Part of a small language model's weights.
Size: width 160, 4 heads of 32, MLP 640 GELU, vocabulary 14451, 6.66M parameters.
Architecture: LayerNorm before each block, biases.
Training: a variant of Adam for these matrices, 10608 steps.
MLP neurons of a small language model. Each row is named by its layer, matrix (up: input weights) and neuron, and shows model dimensions 0-127. Each number is 500 + 25 x the weight over its row's rms, rounded and kept within 0 to 999. Numbers have three digits each.
After each neuron's rows, "fires on" lists the tokens most often at its 100 highest values on Wikipedia text that the model never trained on.

L6.up630:508516504444520491501524525493513532532494535461445507498443477490471490454508509502518459499494518518479461485523480491540513493537518525479520478491490485493476472492507498466517439499488468526584513530485497497504522495507537484536511470481533483500496494481511497501533485458491530505491499531490490475559520461487505480485521471498473536546464509479516510536533508525523475460513
fires on: " |", "$", "] |", " only", "}", "\\"

L4.up552:491522445494514568513502515471564472505503516483498550545482473468531540493471490523503473533496497457482460483524506515505484472466501493527463505512541517456490465516572499490499455470486466481497530465456510490500534476520545498482458481504473521530511494520503495479486503506513508497499516497493540481537492522502536505494500484535490487481510474482535475535506526491496496483530
fires on: ".", ", the", ", and the", " the", " of the", " The"

L10.up387:534483509477478488508504508551505496451487488543542461478462459480487546505488539513494478508482502438480453462527520544505490502472474496501511501504484479550480497488500485494529448513495516523523518483512519521470472541538500504509513494495533501469477449522504531511561498539528527486540468464494515474542506515459475508517479511540501458489520471505484495504531500511509499472537
fires on: "-", "-g", "ol", "-w", " invol", "-b"

L2.up625:513555536501493518515528501500443566453498467493505500516506532484499486542447525534473485495530474487494491476502484484512492498517508500524504451488488469512559438548514523522488481531486506500455474511509468504476533483548509489548478499534500531501493516477546513491498501467500529467529496521475499518511561518514529480480476471486456486487515467512514477508495545508503528501514
fires on: "002", " Medal", " Award", "985", " Role", " Competition"

L6.up491:488499470501507525492528566583518513471483493507486515527495479513519500481509508519507474538518506486455476558547530491496515491541502499512509510546470531549487494522490494497459468469483521539499513519490504521491454481544535499498546504490541495504516516490508517501526458494495480481473450489511477479508506533465465521470485489496533487476485469514478507477488484470528527523460
fires on: "ed", "ched", "ved"

L2.up496:523528531474502449519522524532453464493517481487522489504510476483518487476537486509536502486508480435562457483540512523476528504506471522480512486496521505489523481486546487488497435540499510516483504473490508502462495503523507490488484493534497528481459474501512559485508527491514490499496501474533499448529534502517490493485512491527507516519474466463511563498480494533443522449524
fires on: "ian", "ate and"

L2.up509:469501485512513484503472526532487507516476476478530535518532462478527527508466507509487501536455489501528483488525535497548486488467482523505499500498555529479500478528549508508473505518469492468489488439524535467481537498515515457491480498505530420499510520488516484500520524507489489469499471507494473470511486528489515459509484524484553447486489472505553481516545526495479527482506
fires on: "ine", ".", "ile", "  -", "ane", ", U."

L10.up577:471531457472455455519492577500497500454494499502522506503524470527500508488516485506479488491496514492491476498475505525532509518477540521480534516553474515484472482481553551524470467482533494520527489470466538469438515488521513492534518494491497490479517477490516505502468491511501502501524525544440497506512522530570496499476454453522484549495486484504528485525538495508520511504471
fires on: "2", " two", " several", " three", " four", ";"

L2.up632:494504457496535500443524497524534533497467474476504525532543471496492522477499504528499460516501531509547492512508495490491524511512500491555533454486474539527515504528500512472527483478455513463531468550519456534493492509488504499548430509496497484519522491509458470526507514492489530474500468501546498469504476522509474484521495492493496478535515489502532463499507508527479528489435
fires on: ".", " of the", "al", ":"

L3.up454:479483493486498515503537509502482515505461512569498495485490510494547479470478472564477510510480464516471494524493503519504539521475513461516498457475482497566526489508516515517501461488465471493520485514526497503474526486494459500460525517492549489497504500489541487508502517507517526476514461526508532503544534478495549535475409505501496496496454442491511510510498489511494522493520
fires on: ")", " / (", "ist"

L8.up262:507530444528510527493510512536469495521464506472523468484517454482508485495515520531496535538502498486462478498515521510463517496480507505512523491465472485542467507511485476451484496446453455500527504506526498503449483563466492509519508493474509516507548454514550491502512515481550519515516471499520567510485520480448507461542496478516517520501530496514509482517482505515507521464477
fires on: "-", "–", "h"

L10.up462:484525494486497536517496505471505529497518522498528511518456502507493462460478480524512522542521480502490470493514512468477483478480467478451487518473542509503523521548490503489480474502484443507528509487466509466506502495509515495553524477533475514496504548483551479458524486444535486515528514515469526456494477484523524511533496495505470526450543476529530488484492548510511527463475
fires on: " album", "'", "s", " team", "h", "!"

L2.up176:526489450530482498531473526520501478487520482494502491484428503522504495490507489504478534478532487481485428498553485456491495522489542513495539512506513511471494491518521494462512484517507521522527498449502533490564464510510531528549484478465539511486519515462495509490525464526508531515520438496560506456539496487491508493505473485504436528514500496514509468489529499499508498519494
fires on: " to", "e", " kn"

L2.up38:501546524503493482436479524498530530531467447503573494506522499501493470489519503474515484488491508464486459528556438519478492529520487499507531515497466496509531512498496530448506436492486513506505476489535490501487447494566481515489503511499495456498517482496514519515534524495514495495490496487529509491493510485483539494494519458472506472547511488492472536512515471513475526476526
fires on: "ing", "ing,"

L4.up594:501521523514548527507496532529532514493506473454517501526501503531504500496523501493469501496475494484486515521483499518512522545508530499510513460550461489509506511524512468511481475495486535511488494495524515458503474506504484488550457490518469471520497469480551533527486482485508521511535486495509470461530483484459558438529436478545482515539507464545517490496537468471518478455524
fires on: " her", "et", "°", "e", "ing her", "ability"

L3.up307:439554483519518565542540504479521500479491472516458515530490467465512487538483474527469511528486494492531470492491558515496492477487483496520478494525527501484471473543566499500518466503482480486523535483472481526493510470523520474449488492486527485503512495520515497469496477461500523539516509478508487469528484480508552491536454489531535513546500504522508486501506490489496516506530
fires on: ".", "\n", " He", " The", ", and"

L10.up173:495507544447494497456532510498493496480494511528510499514473517500562477435537486510512494502522505476541470515525485474500488471463494512528473518523521501493491471476512507513507436481486509484487498547535514540493515498569488481487490478491556506515521511495469514499495495477534495508488454507497555484531536508505494483498500491517528486486453499479544490519531514504460509457483
fires on: " |", "ian", "ia |", "), American", " and", "] |"

L2.up290:501535444491545520431540523528521516444470468516516506545501461488502509510498501546503497514490484507545476490515508516512531488491522483490503495514501529534503479502499499458528472458491507470553487549519493565512531519509509510543425521460486485493530504486476483502472472490513531509520466482494496454509488512463496491490498500503524502531503497499540480497494489558502496458486
fires on: "-", " h", " H", " | H", " and H"

L4.up218:496513471468485506501504486510505434500487485504485526514484452443523513491497509519517516532505508471514500529515508532518519472520522483486499528501512527499504500522549500500487444492518466480501508519540547486511508473556463478522516547482518495514523528474487491481514461522484515459524483498486484457479488495507543458450464483568457498490511496487509526494537485492489487478534
fires on: " new", "\"", ".", "”"

L6.up353:531472490489520519486484496498508511465508496510520528460510507503513529481468457467496489523543512465447490559514559495513535493564515469526454489491501486552499470496491506490492490534463522529521481496486522494518517462528534486500470528549514475533520491504494494527502476524546458505495502446442461503477529495521533507483484497505498500512488466511503499498508501495490484535454
fires on: "ard", " ", " single", "alf", " exerc"

L12.up233:541499498520506562478491524470490564507471469467512502523494561544493509472496481516503521498478476515498484495481493502567502480521495484499514497562501515494468478498536519498502504548502503515550511501496520466550521521469492483477492534528487522492517473510511516442503482476518475537472485475464513473504530479499496554545507494498507485483424517512527523522531515464489514510493
fires on: " T", " M", " S", " s", "°", " C"

L9.up347:485533464529493543488512520500453515476498520429535470527516478493507528506496474487509546482528491473510469499516505517481466463480542477531524468499480530558489499510479454470530505500516522507502508508511528481485468498474497516522505540528549484495504478538477500484483490514474490448525516537485539497495496510480562511499469495519469489503495475547524475470486510475534501468496
fires on: "-", ":", " en", " name"

L9.up367:506536512499573532531480518499521554485513502516493471515570448466507541516455498485499484530509503489511501513473585532467524479550535473491488475482524516513509501537526496477511496490514482510523458475487495504503524522514480491495466508505474473520526515487514519490484506505539494477501490462517534512519508494523490451490522480530490466485463480472504444489523527526469504488452
fires on: " ", ":", " :"

L2.up358:494497455495497513536472526543506507500517477522475479534465501535467495473471529523487531494504529502532446481477512484452494530495504507483517470519525521489462484531496517479517540491531514525473505435481501469491510506502457540538456522510531475501503472515500484521565486516483480520471496521540506499536517513478534501503473457510474497502488505529524522474523508509498506531501
fires on: "as", "r", "ul", "il", " to", "ens"

L2.up587:487536526521527491457502516465511548445478482508481492522506503479487508505461490472532520504533510464534478511495534489517530475544501497463481495529537508485496525518501542507492486501512509494515526482566480510524521466483524508503479515499515466478493494487493499526480501437517513515466507490467496435510483492495497508511530480518499505542497504510483513503488499478510513499508
fires on: " =", "ed", " ===", " Northern", ";", " –"

L4.up380:483495518499514479499494542489521527512508538522509486522517510504480502511495518518495496473505460452501487534522501498539499538555524502537502543497427485502524459524533553504484473498487526503485474473524494469476481497552496527489511463497513477497536582509514504455498483482480510512510502508513543493501494501505537476504459493449501501508516439550540515474518493483450493477489
fires on: "ing", "ings", "ers", "ed", "ed in", "ing his"

L8.up48:501516418505481541479512541502526529486497514501518500504476462493472486508466461499522492544488506475533492479483510497519491492505479455505507479546530521512491495490479574494522495524513524559514536517477501484474481505508465516498440468500498505496506510516523472426515513499494514531439491466485495535515528505500479506506500510542495515509535469506550505533490484514513566486481
fires on: "2", "1", "-", "3", "4"

L8.up29:479491459508505501498505527508492532476502489480498525487449475496525504456492491503498515496492523473502491487467542537534479515449508500492486470558470501506542462554508503563543523453530475490529497488490512481499528526500469492527494514483491512492503464538483520477492472475488478486477521496452482478484531485548518542510470486474514514503508483532530535496495510512511490491490
fires on: ":", ": C", ": \"", ": G", " that", ": M"

L9.up88:472513505515479523488486490502482492473494538535497538471440529461500528496494510511503509505519530448463535478488523520477515497491488481524532485520487506499492501522505528508517445474446492496505513455447454512466489522493476521519522524544484478517516525489525453466518485539509531487491476548520540512514490505496495486511477503510540531531511496524511490477492531496501509495505
fires on: " people", "I", "S", "em", "O", "y"

L9.up522:512502432524521526503515557501487481478512515496513498514494467439515516504507482496546518477491510529503465500504522477522540488497498451516489512481483541476474493521494491454498450496516525509538500501503507466505505498511503516491482482527522455476559461519546487494532495475455470462517475468508496496505530460458504499520465514541512517535533485564539486488526523494484509473517
fires on: "-", " an", ",", "el"

L8.up497:472544478519495558506486500503513526490457492506502517553508507514566491487465475471494507488481465486514455447498504515512552495495482500552481453492531511510502526542498530510531489529469482485511516474512498506533494528491526496478500476523495504486564459514498510453491519500520444521483533505519527466476529469475515532535524497529481487475479453501531507508518504505482506500476
fires on: " D", " B", " C", " d", " S", " R"

L2.up345:474494504489492510402462488477509493487437456519518523530491454532489509494498521498482532517505457478538458505509474493524507502513516437467518505479461518493554503502525483503517472494510508515554501518587461539494491491521498522531512496510504472525525497495528477495516525452525515469526478530493492491507525501512470471486473502532519473523525478490520564488542502493511489497461
fires on: "ol", "ing", "=", "hy", "}", "x"

L4.up483:538475492475471528496529511532489504503462440497515499487480494444483478492517472512487529467524461494497514504531518509496538500492513491500482487494475509531469478541509501515483475486530544489487472520540479507527506504514478480478504500483536533465547556490525502500451529529526566480478455502491513491508549480556538505488501486502462507474497475487540530511483494478441506503524
fires on: "ia", "ist", "od", "anda", "is", "man"

L10.up70:510529447438528494464511546462527517469487477498491451494481518516505492514531505474552519506531534498489501509482480508506511500529478502541492478552446477487466487489473515471535518540471525540508497544481475524458439524504490483515514485512492503512544484531523478491476513494503503500505485473522528495502527500470480486473511505489516530529525479519523509490495486541512522484517
fires on: "-", ",", "2", " (", " ", " s"

L2.up370:470509504507510507462508507543488498488517473468547539534522486521503469542504487504482504515516507463522475508522463499445495528554491475511524525525538477552514499505518525474496521512477481520458453500514441479537489492540481489479495477522460483479523536491493480515516512499524507538491446472517487462519522473519510483514513496483501467466484486546515509476505472545438489508453
fires on: "b", "ing and", "er", "ing"

L4.up448:453499418521495568513492502506478532502478488546526536488487479477524518529471476546482509567477513458500485480517534501496490472449518504481478495484509521504561516498554518512470503485502477492483478476511498527505491504526479475496499507489516506543512499464473467494463505514504546500502494534504475505532504501473521473500479524538517476491497470516529543518547487528489454520509
fires on: ".", "L", "M"

L9.up3:489545493524513525456512478498503524519453489493518509497507496443487515490456493486517496568469481477506445464512479471489505471479482526490498538499483462507444521518477524464486493497493505491534523516491515508461524507495499499548498497494525458456527493506533471573514478495491458511511519557501515515476492517473464537484483517499485519468525494527514515480491532516493517426538
fires on: "-", "A", "he", " –"

L9.up605:502490445516486516525488527506477532454508508485492518517480453535509487493473540516498513501503551473501466485510511509512542516477531502488531453498484532483499459527539509517552476456511474482537523482480506478454488514496450491504495475444503465523496500515497498496538512457513444496495499469466508479513523518541546497482464494504518486501500477535539493477519541513501505486514
fires on: ":", "):", ": G", ";"